Part of a small language model's weights: MLP 1728 SwiGLU, no biases in attention or MLP.
MLP neurons of a small language model. Each row is named by its layer, matrix (gate and up: input weights; down: output weights) and neuron, and shows model dimensions 32-287. Each number is 128 + 32 x the weight over its row's rms, rounded and kept within 0 to 255. Numbers have three digits each. A neuron's up and down rows have the sign that makes its largest values positive.
After each neuron's rows, "fires after" lists the tokens most often just before its 100 highest values on Wikipedia text that the model never trained on. A number after a token or word is its count.

L3.gate575:130102154173124205121153176134101176156086180135150096142125182150151139086092113092116166126146123162123111074167097166143131134180136142121179108117144188121076131100136109104147201124091161152087144133082131129109121068194142146122143168146166087093121169131142105072151126074078129086091130153109137128085170172132064144051128128128140184106176169172087126154110077116092157181183133172128229096086058128099100185081131120168086140121103083089150144120119127158151148146112177074133111086148085151154177134122118092127069117082108133125093155118165191134202090133135153121149115099150151175143157097131174179124131111146136103131116122062138107141116081135103089116104138101131176114116117169117171150166134097121114189118140127156135125142106121154145124091114105
L3.up575:095065136111085140061178151080090137144119131101092090084187188158128127117151078143152162092154161187133102073130109123120180175193096056087099145142130120164105089104093110097127151112138166108144119159127119093200120082162102203148135159135140040133104160103092109088129165090076188097118117099099138110144130149114125074140170169105184166133137145118117086176162128100101155125168118151153144076092068144131067157044131125086097141134129100138137095111134142171180150086067137114198107142242053134092096157150055167122109145129132060169103139137127141135113115107085093130125078083168160187149136118169131119142143190187137120169123164077159116125174149138173075112170096139125179157086099090119177138141145119138150129150114125201161167127102142160161113113164099
L3.down575:120149084148127147067148131117167175055115120087116162172133099080108083150129103107134073109132138101100168114103182121126151167183093113069169149172084135161122124058122078083133138129114126134090118077126091114143134138150127175108093171119112100158179158125204157103172098119159079156120109074127122164112112174156125103099184149124124113085066135124091136162142133125105106155159126161069134140185091096170085209089127144108089109167092112171095133177140148150109132142175104173072174105150123119149154105097140177191096121133064113115143113160173169120129153114124158126121104142139150161152169116116113094106124139152123177115106134141072117189112125124101155153108176071128189182078125078131157123136168136126172114083171125137076128073085148060082079142108108
fires after: " the" 40, " The" 20, "The" 10, " |" 5, "," 4

L3.gate578:184172167102135119135130090154092096106127124144132166157130128154169157179167098079035145122129123130116123138112074122078175098150158125100120087120112114112113122134098201155111160208139107081100066134227065209089148122109127074179131109149094128097071164164109089150098086124087064133094116122100130117139125161055134168153154163124133156122085074130157129160107080077121151162162128084142109078162096158205105127156163125188124192130158158138196142166070113092077116095155178112160139122172070127113133115149171162146140098126130099084111154148126178126108203137147109093158157120176137119102106136138122179111175119122177158090126168141096097116157100096145117119132164145099175068084090131125157091148070106152121131129123125171131074129120102087030152061180051
L3.up578:078133157161111124114124122105124156152191074190146129145091133152111127104154134107179158157097067139143123098087140069136140102108104108121132140186144113133156142167179160127150153145081133160137110133151094139112164117123162125165151094117149054112127144125191119124149113185136120177118132127116083088146148135108166182113130132154150148185101166129109090139115170149080112123083090107146131122194133169152073109139119100178082186174175143112166131154106099127130094116063119035115128166178125117176132154120141194145107125147060121108177125097109105063108133184063128124126188167145143188124167150198085112114097146178120163091127203097115128102135094156130124119152167166084123120063099221187081109054146177134100185116067144176134118127091105098072147154058169
L3.down578:109107128154140125046132179101118061031129070125069141148073132141144141088154093133137145118123149103124156056096081164121126163131156164225151110144088101098144067099164137101043113185231099121129128089138158124119097159093111123125147091079122157156150130184109163135088125107112138131121107172103141143138130059070149115149094129180166101135149113061122129093180140121128100177103133081129155193085129147168174202163167143148133139099141189075140190128143130152153139077159106152085170124134140067102113117144135153119127097082197170116151098126116065215130134124138115114124092150105197080124088123145164154138116102167122089153139140101154140146173084115174114156086149100179164179162094160110110174140126142068115109102144104157137123086090120121123124068114131
fires after: " to" 60

L3.gate1251:076117107096129134110103168142158169123154035150133059136085133196142122108173108134154117117193133088078142100141131154183119142125092107138151111091122140159131073136142156136132190136106104109151070139109087124141052103160135147165112142188148097173108111112098095127117118182156153200127194122130098130147107190156146153091128097153183164125151164136117154165136094128116080124102121150134182134095172162080106093063085146137167128096103125108113101167065150184182132169138118136122093094113130102103139102119099082141166138154087127151138117117127123192085100102087130097106088130126077155146137116157103169194152135073140147131162128122107122148105158130145139113142108197130135139148139123142143155151151106118138143134165067197115171137223114101133111142103130
L3.up1251:043085101110087081081110189188127155157191105157109108132097178214113080098111162175096093074128126097150085086129149113127112138172088090122108118120101133127165151183136089136078168228091115128148111165116146125135132106176101176138120109148113092081143125135131061082128117117157133147115156075098148113107171111130133115130142175131215172137079150125114184173165147104156135101124142186165195167103096162131100101048116160164126170132163115120115115151104154165156134146160128142125107102108117070142123127149136118148086094179104124095143165107193138105093110134121136090110095134088145148100145139122054120167118101137085106113097126124081119151110150050067102068138153195133155090152111124126097126183144130075139101130121099128105119096140091103138121148083118
L3.down1251:136115178140113135159105127136155104071105124137197170158065105097106171123149105169115115095169118103118155177051140121126151100138157113110164097181101158131144140140105149088108099134157144115077182132167190080142185132154118121122104109130094092091137123146166139102135110103094110148170193169107147128135097138156073137228165163194116128153130173165123108111154087135201134141136090168124103155144143120176146202138134191113082162133135111132104109109111014174068080084063116118129115120146132092115134135142092169093109122119127139146143096085158112140151143180143174161144091153158170139150105132057180060160113055168154176107087163098146116098096060130122085159139092077148116077090139141103152093124144211127083084083139156122148146146088140165124146142135143
fires after: " the" 49, " The" 12, " his" 5, " \"" 5

L3.gate1561:198108133132098108137177126155191126154124112094159165084103107102182098101113143175038174141157117145110085161106065111116092146128151129113113117092136136080096147149119148113166159165081127100123058124151073179147125076146110133192158152134142091131069156134137120125135150096116092150103158120165130116170115151139159149154070203159123160103160186152141081120117139088066167082095086120136106065137148147133127140206170149147155155086158124065144122123141146173148148058180130120149142089185072118074111163171121126104172148134128094134154120108159118085080126177121125127135127138133169160121100145139109133127165159130132079111099167128143144100112074109135097081103139141213097067077107146146147117148142137131153171207189135153144126141127111085125142107096076
L3.up1561:128132105161130149113145134107072171150169178188132098189146054073127115137077153190070099140152136122128149111147115108119155135066085109109077157179150087084093104107129132119144144108117097132132108148130093136140104125093060110148145116152147144113146160136151173103110150107097082115114178153178168127141130096146139077092163118160139110129141117160149115121148116127091154075094116157141114069124138151110142153112108105138152154152159073071149145060084117124143105174123173070163142120167089156085131151077157204136147072147038141151122041147114093130090163127076084190122189127152113132138081112122110141143097135169157120111095183139158183179164154158123155161139149162141119169060096112149079180152127086149179116179155098169087170149150077137152107144088114
L3.down1561:095123133159124116075151103080202107126139084089126220169082107169120108106132098094108177177100117159126135109092100142194114094150140118132159119137170085104066121095178131130130103130159101136164135085114176142151159124136120191125083159126070130093161158086144070093184076096146094085140054179096097137120117167135138152135128092094147068119169052128129133137169141137136151143113167126165131114114118135177107099134169096181157087173128115123158122158132157148150110096160089084097132137122131135154114145132155152081119100133108142163132118161135160189138116106163121101171139130114160120114093154157085112119102126112199079115085176125109118151146121139123067139121148101199104140127122169083094225099100130102100171105148178150104085158011115090102111144094140
fires after: " and" 23, " to" 19, " the" 18, "," 15, " for" 5

L8.gate1262:153125117148156113128108127113083121153147102135186109112146126146152122132127149124165129138089158159108064139076161134151121105125134161128129121130112114157159134126112159159131087117138093101167141160140104078077187082089123118127125094150232137137166158168119144190193123096148072096119146173116127135160112173135121160143138118125135102104164114127135189110091115112128070132136151157108130065169126110123110114140114181175144145119116145086138079185152052137096083097057149058152140090131072130111159067159158131181098140189136079112173090179074116154180084140108166099102157139118098169129059150112116054140114166066143083086096066133144117106140167166146133111101160114143133127075124204101198157090090123175053134086155112091184101133146112105125141066166045
L8.up1262:128115143093159146149090081084054187091127091086121132117147179137149131122105140182127142181096142107108074120116162091147140085117099136115121194057167161151131155147071140182088100096180146067165153108161133141113099095097164119066067135137128163117174163151170147161143161128143102090154174120099162135141163138107112103143135094091135124092157106131114155155101145144124114102121167156157110150120157119148160093181141203099089113125110114154081101091096078106128095125080131103138098108121103145149138165087136126164107147099086097054124106197094129175155070134130155072100151176091094176202100172139080117148097138093124112066033091079208083122110182154155098096136114105144091186094062167089151127078135120092087103122157064150155082133143122122142174143126092
L8.down1262:113073082133103140120182078091097152109111110193134100143125152139109131113118160093134187183055147130136195104101124154064122197146118139124104164111084129187132108117191056045132100074087154106123158141086158027154119172102119128141158103152190123169134103168071156093068131138144093151103156155077166127155084155095116136136096068116151150136134171151134129145109121191151141154145094127139124135140170180077134050127153171157106103114151131136147180142136072086072141151108142130191145106175089147114117113160151151142069140106138094113111127158115119135099190168119117180102159178109131165109076114100104102120159126139126144180092109126139117086137123142140108138147100141142175135121065141187135106085122163141088116114100061100127074151118141141110157112121164
fires after: " " 43, " |" 14, " of" 7, " $" 6, "$" 4

L3.gate925:103120176139118164128116071116105142092068092174128090131090129205129093142117074140144075155163116131144062104075101153122165118140164146094177113085115112145147143135150128190112134134109137107141149113155151151093151134060156126090151216223130125121080167122096153139131065123132141135078078130115130166176201124101056141131150117195136181101104128146169172124193101131047165183123173129114121151122131135145109170046110155151126141178144114138137099095086135089166112153076155130109107117130138141135085105199137107102011155117138129117142101104103169146134117059171196120146124175159117139115100145137138175134099150154107048088145146109122059110104204169103074147115077138140134125172134105172148127168122165137132178136159160137096166048108105117060123120095151
L3.up925:136102153150100127093125082147103116096095135177152116134080140109163130156125083099149074170155113107171121092099052167116112120099152100120138110129084039089187129113139137140035107149132117133178132086146134145139138172105128150063163166149094098087101146158102170147114126147154154151075094138116079152128176088109087109181123101171142170148104129155157162117191083145126138155137223155127151159101134121155125200111108093130112195144122128101167087152144148122094122071122142147120137118128128098113118117159162104113032130119136149138126118127094152209149164066187155145132102147110120159086114109119113112131109144120106101114100189114111084116131204119144082151119060140121117095153133160195089138142119177171144156166171212102126167071132119078016110137128153
L3.down925:116181141120184148138142134092132108152095131158151100067096145117085085126137101135157161095123137209080122076137118144144135110113199180148133126112139094047023151138158128073164154163152113156082103138136110078102216116131156108093149124104150117135100097145102120082195074118135110156182074111139077185109086153086137108166102137137150085134110084116123127131135145081141121174148080108155165099151159134103148089099104160127169155161115139165078077133116099118164192123122165170097179130152071128138099128116151095128147093131104091067109158126119098123191079190109078136109128139151130151089124184163113128137188125088131139156130171166128146168119136141119178128112097060096157144100091116183139139140132085118143148097094071128141106165163104136152149157108131
fires after: " the" 30, " was" 13, " The" 9, " is" 6, " were" 6

L3.gate610:118178110112149137181118155173084191152182095145110112135107107137145110153146150172090132164128136047106139145142094162140082129187109163184140103143162139119172157099165136110102175094155145107165108148110125096105102131139141151118122191080206097166176108150142155124109146103182154162071186101164086117098163198147088142146135082125100164151122138130099145096152145107097135133152106103125106116156129203111122171183151061129116120080150152154145130132058150127155064108183121161150115071109110125129181148156092112137149066147087155141130112086100131132098085144094124138110176128076094098107115207191090193134128109137166123128069145086124151125118155086122126093134172122131120144152145092172154129091118108101135164175109138129103114133129128163087195115152100
L3.up610:133151188145144133094139137174163118071137179121114190137145088112145094171144149124196147122104157100043125145122142141122025131122156127145106131111100125105198142137142139160083152130147087147084086164102193137093101118116189152142140141135183094118172140123123120099216097170122148189084109136114106203112163138150123132154101132149164172157091152130127153079161127093180167139180156172160146125170095177081117140121100041103087104202081118192162107110073121082179188141160182146181107141115110093101181141120141094098108073185121076087160075144154135112155145169142165087149098134112139123138124129127110109131142084142136104142071127134077169164119125063098129130124138119167023105157135108168123092138126120111108135150146144148147158122103125097090158129084112
L3.down610:135079138144104076083078213136190105093121138114142167133166134104170144102158075139145123111119138131105190108119136113083119080126139096182113056093130187126202115088164199134133108138170134136131155074119171072188153165146137142113126102138172141107165124129102125090091195140089111148058114131136115133203155070118150093154071122165134058143161146121138122141111125155127147132137109124084133150115160102182126128141163148168115122098103149095140126082102178136156192119148137169195115127148158162152178137114161158108119138086114154130135162126147119149162149187191136098098139076126120094113144152099195042160069121151137142089180143143152169150132122038149097141176123113160121120114125160131103131131093123110133115127104096118129156113164114119151151120132146
fires after: " the" 46, " The" 19, "==" 10, "The" 4

L3.gate1517:098086141155137131169122088125120171137168099147075159111142055117090139120107132127173111122114129160097084128115154187173082082167182105162141091165076141103152107054143137093091168130199146130117098177127128134100128097102141116152131123157150118209116132109150106139120145104146124145233159122153069131118183173096101163147088104139151182148118111115055142138174104126132096100137153142144101162102169116146097135102152017155167103128144118148106138065122125091137089127128172091151085095078097146132088152129130056142112150155178112141158109169160138117134108154136116154121108137142110087101147092121111140124086118127142098153161101137095076186159121157083173116116126127099107108183085149126100141128112075134104096097185080114105134144053169098156177148154092
L3.up1517:149101140148152146072164144149096123085089146168081171143115100128159126126109110110168099170151178138132126144111142131150153114150167098124097111112130113081085060070180136081119160071170161099068098163158199151132089127135169133121164130138162138156099139148159084149140085140108116177186120142167118084152160171136108101128118149116110172185111104138059031120098053146081061106110140107127162125137123126118147169187105077132175075164085052076115157118141114099122070087126180111154062094080105164149187125091141084087098146166172126143172100136115129127160076113142114171134123065163136151105125096052079121163158126118143107137177069132066088182178115129112105163132160093049068114157162110114113118131096106177119099072185086146148144147091141103110139147098104
L3.down1517:170163142157138104074113131196132143130095161085145140127092126135099063121093120137103167166176179124110110122169098087102172163115094115082103112076148136143137131087148164127139141150139170083131109179159134145136088117091160158121120100137156085056164168159135172122156083119101115141104092119098160111135190104162080090125116137131111118134140085149131135109114132070147132107121078086163114098122185126088175092126111165105120128151115144089121109129139140157076098112092116118108080149125152164141118147111108219113113092141112131116139151132111220133194132079112102142100124124108116140149115127143065128128187112068187119088144133156150055067156161068083086173146134105128118101108124139178153053134142085087085130134126096098131094097189102156145057152070180
fires after: " the" 23, " a" 21, " The" 13, " an" 12, "-" 4, "The" 4

L3.gate1620:138113184112097132138148155098132151089093122121180161100134152124155145108147137151114120111080123128176117123105142195146091162176065158147227088079112078110095126100174091157093220075112102128138175109199084065149103072182113163093093146164134113157092121179197112135124170106149144095138118117111098170167151146163134126120076098124086130115091123168163119131109122130140154141107163134149153103239165102160091142128091101160196048099172164054102103131165161140174145147115145078141123114175116137128123104164119093153149150156110143099127136126107132153085105157159103120110156111085145155092103155096131137165199096109128118134145180131120136120115110180151100131154093140123163176078162150144097160123087096015117119157174115035129169135123118108098179128182135
L3.up1620:146081098063090173096147152120152151176111105128112143101074111120040114210102156150080092175169114101103090137141123114079131155172093155107114148104131114084154140168130095143173157219121094139140149076086100147127111120150118122048184130139118077132126193150078052157140123118066123115106110125114141120090161137116146125155141115119160128126097183151093118106122116150086166129144113129154142121159124203100077122113148112124090117133136133137131159181113088105127077141117164124123136152129146089149198164216200147160085110148122154166139096171135128132137161104190111108132129150086159181122103136104113118177145095112136112085154129140062105116104186110126124111110139106145144109117147092137129142128068148051159111172090141105120124070115082120128157113167098
L3.down1620:089192159079133135158193155114150119087096132112187151117146179125108192093137102144130142110078091155123132088099150166172161125141112137159141147064127107109171153081147138125066134135105112111133126110166133096184094159114088169109145135177136109105092145128174137105109165143182080147164095116091140121103106159128158112143075091168088121107135087120196103141118164142137130152140170165143146057163106088158086145150121160121191092072147147059043094120163127169123145113123108100099104145167161147102144116107105144117142080152130078096087205144163083162092072145082103121108112086091155181083121155142160150112177096168179155129197177131121182114120149073150114144151078165155141113074080139118170093102128118139118162111126157146157124130125173159117124118188197
fires after: " the" 73, " The" 17, "The" 9

L3.gate1275:142118121136117121141136113084129187131153128169099086081103127139088097158144101129102078159085110174143064184143179082202157070094069087157182092058144097089148109163154152162071149109098199072132132154156048116115151084128093090025137209125190111158137079113099077125065144165100150129150102109112147136145167124111133115166101106103189144061103117168107090162137104159167129181114175078136142113158161169140084140127137125115215146183125128078154133093154141165058108157150134164158118051182140142108153108145105122134106093154187103120140127137154128118099120174152128074207140083083175145117094159111103131180151099130108137157144141075164140126105101126108148118092145140107144088085140167145084138092074131083107087107197140047054113104169121147155125139101184
L3.up1275:120145140122133127114154136124126134148095092126129077128120173173131072141109116165167109097132098131063138169105090132105073188139147142112134142094110142079073131144104132148095121183147108200145132087140155127164142170102122161181127087131137145107130116086189067169122121150084179132163142104108145141173159125111078092092069126138072175049095110126166135126134159114077082151153141140092163156098096164104096124137055065078060055099107118164131159168137112161126175106106169148089144132105130154104130120150115153138087109157052175086125131113206119105134115099124078143138108107116104081185068134142168152179097112159081155128114095142123112117099121126168090120116106097148100101151145102113123207153148059114109099142143121081189148183133158155137061095112150
L3.down1275:123139198067098116111096117168097112092094125146178174084130085155138118151090088075141130159156161174125089137169201136147159104143134093118165112152152165101163109023161154144124088151094167090118106141083143112092140102164104099129148166134153103128149104169086142126148116146164068141137159142199114115088103128053105100163094130092143106183144130182131146125182106168171139142132145117119091127145210140132096133104210202170206147130163078086148120163131070150087091149147063122167133113143083132170094133138145128105181099142180095172103099188142155202124076199196159126128160070115135123135144175082104160102133107152139139112127180147179162175124130076125137143128161151129152141122126147137172102174108172082113151128129107119106146101116117137166146107146118
fires after: " the" 39, " The" 24, "The" 7, " this" 5

L3.gate1191:147091183124135114153114111098146195108116096076135130133169130117164085152102115104136151166127158102102119073130179156111133198174186117153138126150136082080073138136138081153125127150089137140116105088077145127119161108144108136099157159128184114149156112212163063139144134114173110172124077117167139167068171138092144095119162121119202150115097116137095162186077101153099136160133153113144178101123155152125096184100107118194145077219110043104130107174084138137135152115142131094146155073153067066155107112123103102142072148178097154163190145158085105150084118141148139085147134110104177131186139134155067136144098112141116149154153106076113119142122118122131173153105096186101165053156165114186126135164132164117126134126131190117126131118087104114118172116123134
L3.up1191:167102152174137115132136129110157158145097108114115044130128112115133108152149069095145122198170152138087083155098131161137116139124165090127089115116122082065035112151129123153138123181143149111123117133160122118134158129210115157049162104126182108105158153162106118147117153151135119174151119096169133138102205136076095106141160109140163122118112145146100139163141094197167163119144117131133123113124133124105119163060089136125110065148094017105111120186072117113141114099171218095147154085131065109142070157078125123186113123185122150193135144155069165202113092113158094152160167150075171084168129152132102147150109061169162190139148136153158129110104137123150105133157100160082120071145149078161115153139133101120160099181149159089159123169127096082101135120126092
L3.down1191:074063142141147114106145155095211173096118163160128142114135116130131113156109127165124142129109165107150131076115143166103130147143138114178132130155154125065081139051115092099097162146140148173112089129034149113171145188140142114100193164093118127070105137160128081105077108104185108130127158128111106157110079106115124092153140115116218113137127151110146138128141120156098146207130134139102197135089107169034136173098084072133147078160137051157103095167105146197108201142252137070112130120116157072111150130094084113174146101166147130155189140148145074151099075139138111118138187176076144180105099112103130132160107067160126122094194120159120175110049168124156094144082211134114143103157113163170073142148161161079090143138197118139117099129096151165106145092094125
fires after: " the" 51, " The" 17, " a" 7, " an" 6, "The" 4

L3.gate942:120085149151098153085157137103141137113187122109101119156124161147153091119074082096078162145088082104108155074168169092114127144151156146082114107169157120117160142094180102155117088093148060150155062166147133207140063162133142154129161160136168151128140174186107074110191103113135115110100144107164094129123194175059128061100157067129101136137072136130136159179144148128057128141121165136129147146054050081096147143092107149138144083134078135194157111186150131091128151131121135163133149164145126146126135066170148163118132108109114110178099116106133134157159106104111147125101116115096149138102125161130137143110131179172072101144112173099120127138186094079083129120127120129111083146112088127143182090145123140127145115021086138110087107082150097176108135124094127
L3.up942:112030158084183143177093165108225127149167162101089167080164146126148156116123110119165173097129111113152164185097135148056108133147085145134081094111137155120160145139140089150159093148171100105102081132094154117140150113120157125158142071135109082125160085132128159156120123149087146120122109142104160012182121088137169174125161135115121096142173166180139139100129129177098128141179140187141113122105114159151152135093093104130078167124151117094120136159159131148177158078063136100150107100154139133132061151121108140102091167156154100153154119153142144147058128123089146086095090195060180144069195145127069092121117089130150156169134149147147117124150114116133105146126181146106174112122150082114162144143109135074148133083155060132195117126142115122206142080168095
L3.down942:152162115140128177086140170096141109146165090132105115103149116125141125148147149183139153140098157115104168131111105144202136100118182140143141079101093140130119142111162128124142124123147149128132146169146146116087140138162104176094139147130136124091083155138155171111163131084121119119152171116115087095099098186087111129131192094172113112143086140189099096122175122107161124027124131145063161104173107118079100155131188164039121120122121127147139147175107133072127116165089135144138197167210134117094096190109089138164127186089127135171111130135195167155208101119059135187163165144153111142084135089180228137152102065085104114151112081143058063126105105158117101081095160128107130161206150164181071086132173111148131111066133198150187105140104111178148098134117102
fires after: "." 57, " |" 8, ".\n\n" 7, " However" 7

L3.gate492:117117075132092114159101102100113155156170178107150159171154095122153135105104094141076052173103132075085116133094101144114105129129097151155133061115147101126132096097168164109059105147108129139115168157128128125104092054149108103094132150163141132148138133120138068121168159169150179162141173104103200133093118119152090089072081154169072176101115196187106110150137166107142175116173151090119182101113146127104134142170087088104177142130162090089125143154113143127139172126141161114139088095151106137132126114158086127137085121076103145108194142103146150132132133145186173102126184101115124159116145104195177102167138127152163070165154104058108128165162095154144141166064100089079106118119116093116186155142158050115143165170189187161178140102116086099148155092147079
L3.up492:117116063098109135176111111084151125149110118110116114058149083076128158112137118108061121091136107123102167146135162131162148113143155138075155134147117165089174180123140125106114181037079145108142114164110091208094086077097160180167124138159128156156109103114124152124136017138157091140053128079135079190129147203148113126125172205137165158093079122110116119105115129096110184130163107156114083144141126129119045162140100115101112147060154116130116126160085148085123108121148131095124146152209116078087124120177163147120123129112182134080182098144108099091120180110115105117129182116112126157142085075127121078136161128095068144078180102091126119111110140137125103076116182127000084065130072106172084077085128167123125156178138127109112088105139107136131127158124120
L3.down492:171099099097158139115115105123143154117202118137111102085106125109136090164190094123128092144114127117134164119106143135101172113102126135142175122221173094136078124161156139100123168146161093144157126109093113152107075181154101092158121135121122163143099142078118150105120183132125174146124138157159212117176139097117147092042178194094088198078179097118112098088128146159148153178156104124144112147151172179105149142121124113075104183131163151141142120136128124103164183110142159124137140117071102160099154148147173139170137076106108154077148164122119128132124151136173145131127123095156123159099132151174131119074139067138105086140217085137162144164102134095158115150086140168163157124115106153131121109085132075083141141137137191160139115116139131136141089106092079
fires after: " the" 52, " The" 17, " |" 6, "The" 4

L3.gate895:172191125151169099121123132068138179098143152193134113137129101159067145119183112119110114133116099103158126102163138128096119083101128100124171088120146089106084042090105155156111183129122129064195085202145117165061096130127115127103146138142114175151191145117204097120142078069123077170130139153144106136146156054254096142132140143132133179129172156135071114154129166126132146120175134125071124105167155165101164144144083135099134121166061094145162124140101153116086106165180062186133163091146063158119187140114137108160145102149100105135172147111124151126129088150126128128141089127123104137181097128154146120140064143111099152124130143117102129093048099141120107130126055126078161100173117133104153147126155114118164129192136128143134090063069065144090160108158092
L3.up895:138169138146135143220109161099175180085108105087140132105131146131077114096210187134127127102151069139141095145092146131120160192102097118134097073130154114129098115072086063135090157171078127147137163084086106083090111080202102106087148096168110099103176179132138042116157163114105117111121085063134050094104141105194160111117133152157150201092033129103064135138154095124170152155137155131161133132157145124123057126115081116095133113102150099088098117165077172102121152147149153151147126103124102089139121161134094114102198096118189152163111153168144165142145154152091079160107118131101118080142151132100086137113101108088184129131100117161124155127128112059149080103146112174119128096123154148165157089104116101118113152098105114160157087136166206084152140134149132
L3.down895:199225044111061083146170118098112186091074115157106140163153088126124133176219135111122121130113130095149148109108120128168144148121129122147164103106135121082112116101092165098143118115124126059157152208191066141065098118074156130111173145096102160163172137107146143104135143065127080149075167125104125115142136101153087088181141143119164117157145146118007123107141119099153119179136139087099184118092146114079150166114110189166119120116094098125185145136128145134091088134162057118134135108135110149120148166105151134113119164132123114116204138105100116107082085126127120134110082129120160133156066084162144198121117128139144123065143162135120142152110138144124078112145141156090106186206139160076138094146186105110153098104096176103119108110118117165128128163206127
fires after: " the" 52, " a" 15, " an" 7, " The" 4

L3.gate494:090174140135148129110172133067150094124165149088124104142130139106130162153140133173157150109077178150103174129176083070153171157120089124076155181204094167180098116114062131165100074088153095122110165156154117126125124151127141126122172166126084139123115140098200108124130156096092082109094203118143136152117098161144108136124116121115107085101075077180131119114107099125110144083127192063091144146090121150139134137098152120144193131131164154150128146119104107087138145172108158118084116115126129184111128114116118187086139138135183115123113118130138190121123157087136112127212137173153092134123136138112160126106114163083100085061117221117155099124136130188077152091170135114160116140086072132109169065072094087102176123149100108098151155159164066092042108095055171
L3.up494:130119145124150165158167088179164116140166135127114115141163134138135099123117119098110200138121098157126124094115100138154133143167088124133189134116077064120132126146131078104145162055092185138107157075066132194182179097132119111148151173107167141126080148166165102103092183134127130122109075169060127078119157079161179133184135132189167086125118129097110155147110115124088085079121189126150125121068112127124129126109161113103141119150117120175084105100098119112085071097101171116145085149121067136125179145108104111106210145087091124135139100111148118131071149106113182116130116143082096156102142144200112117144095105128053094119191164170061110110107105135070157120140185120160164127120149112150184172113185139109115184112120135106086129126124170177086144117126068
L3.down494:121100064082174160110107222081102144083158161087084100175095125122123130144134141138091127098062134147068182121137170112145141156155132103119143114221124123186089128140141106127142065102123133189107140157135111166096113144052131153103178111127111114130095185160196203078129128112110111160151157119162195103113111134135090124079186035130162146126133079110105124130116119142111094162115138112160134153138150104130120142138141168114138138135192133104147097131155179110139188120175119152119110140147168120122118096093069123119121112120173093129090107091078141093090170125092082137159156124150130154161116138109153084036128154131088120169128124102125140050130116145055173115154140111081114136152100109074123098111159121115174192097117159114122112147173130122120123141051104
fires after: "|" 26, "-" 16, "\n\n" 7, "==" 5, " |" 4

L8.gate1726:142141192162130179117115139124104115092113096168199130153142131113146087171153123133149116097170180168132119148103170133143133091147122076122153138128149133135131102111141083135140093117117146125090108151142106108127134130136177100159114176130224153105099113157200101120171122164110156184120078141087129192141109110152113145121136071088091145133126125093150176092116070078129187138075160105103192166151151174086086101121198129093164035180141148190165124108069088139102133158106171135156121188090095128147131141073153184131120115107136058117122119147142042123099098087146090172172124153128142136123065151129157129215116123148112151065098074115149096158154065158117015140137119133103124155110114141134167170095132162076165154134109159095189155170149097168095159100123152
L8.up1726:126058207144135115096129132115147120135138134131121146153186108127108170131143120151163135113209175162092093143105099080115103108185105104049175156115166085141136135118144120126090145169132166171052111185122173070131168128197181140160104134137113145092142104172120059108174116156140134132116109153142170166093144105126106127196139091161130113099137128074134170138169009123152164111103147124198154133084105164101128137171134138116182122151176173061132134153110175168093054099131141162149159118101114191134180142110123219056133135153110127121165149154147114139072144077139070146196149141118101122159120159184129134172120138139097161090112082039107138158079163157107116088122080160108127118156167160157151135092143104082107131150110103122162179194139165106081188166105132
L8.down1726:093118179142138121111183158130156131100158060158131091101117118101075116123153118059125116117185182110071194150145133106208197156122136119094090095147159128053111133102161163110120124138139112174083136116137159135181149169133137101160163098147092078090144115062118167085062084140133126163108115181181074102117143113095149135114139106144158161164166157175141131094119138112101168136150095134146126095100175107175144178108174169113130079149044107155144101136065123103149186160154130115157142109146119190123125093121124177128133162078120093088100099079142155107120134101153183151149133115129097068206115139132153127130137141105126129116194129142064104138096148095130126166135132069138114166107093132134126123067160080112199190159145046115096106127134107156085140135154118
fires after: " |" 41, "|" 23, " was" 4

L8.gate565:086144144212094164093109154080107073129091109099137080098123123166153099109145161141054165130080123090135091167141165123179131147130118148143172150139109163136127138145144116133143161088138169101156139104126080112146126145090206134107156105178189195117129154131146144122110143073124118138143135165124151082146135155101109096133154099110051116122182154099148104141121097161128168144175098177153127129192124099140146096167169113144142073159090098147134051074147091174108107157100122126201087152156116122105172095123110125145093094112097169195123098135144085088161076152116157131079139122063079121146153099092020112121168125074159135128125115103190076132136119154149145094114130108064108144130140111143210149153111152146100092143148112109117176130126131079126129114083093
L8.up565:184102059101126151159162173177188089111134112103114127141150103172109161086127123143134131115192118119162103169091168126083128140164099135103063169116114115113089074123138125147094117122103103130184150097097116121123156113142129159118144102137116126130089129150078193166180144117065111149107179166109104087175108143117174136116150193102154141129158160118141139180166107060110119130186139135102180138139186121115092155174095100111169134125079104091139126100123130111095154178063116088104104096137103150110124152119133123175115143158081127122160079089141124138126061161107116159173077172129129205111103162114137104111167094155148177197163148107154119188070104160139064145107163190119122096157063109159137097109130154111138126169093090172118094135124138087128150088139112
L8.down565:163176121090142136087148127143210161150109123154138086134109154084098096140154123113086148107151158116118107171136081118135125128134124143108122133184133138142089125163103111165136098127131134153186145184072177071102128100136118146120155115090153074160123078155127181140173080070108105078156137127154107096131165094102127123155118148135135127227148134104085144127101116165155153106149124154138132152143126150118167146163187109147133087127103110149225132130103124082103107040138116082154152111129141091107184143104131140109177132134131132142134084118118171176167137185185152113153205178133106132099140168191087121158120163115077125171122142076176103185119152095093134184127106092062160114110102047181162070120104185061129146108098122145163164140158129085131138152118099
fires after: " |" 19, " over" 11, " of" 10, ":" 10, "." 6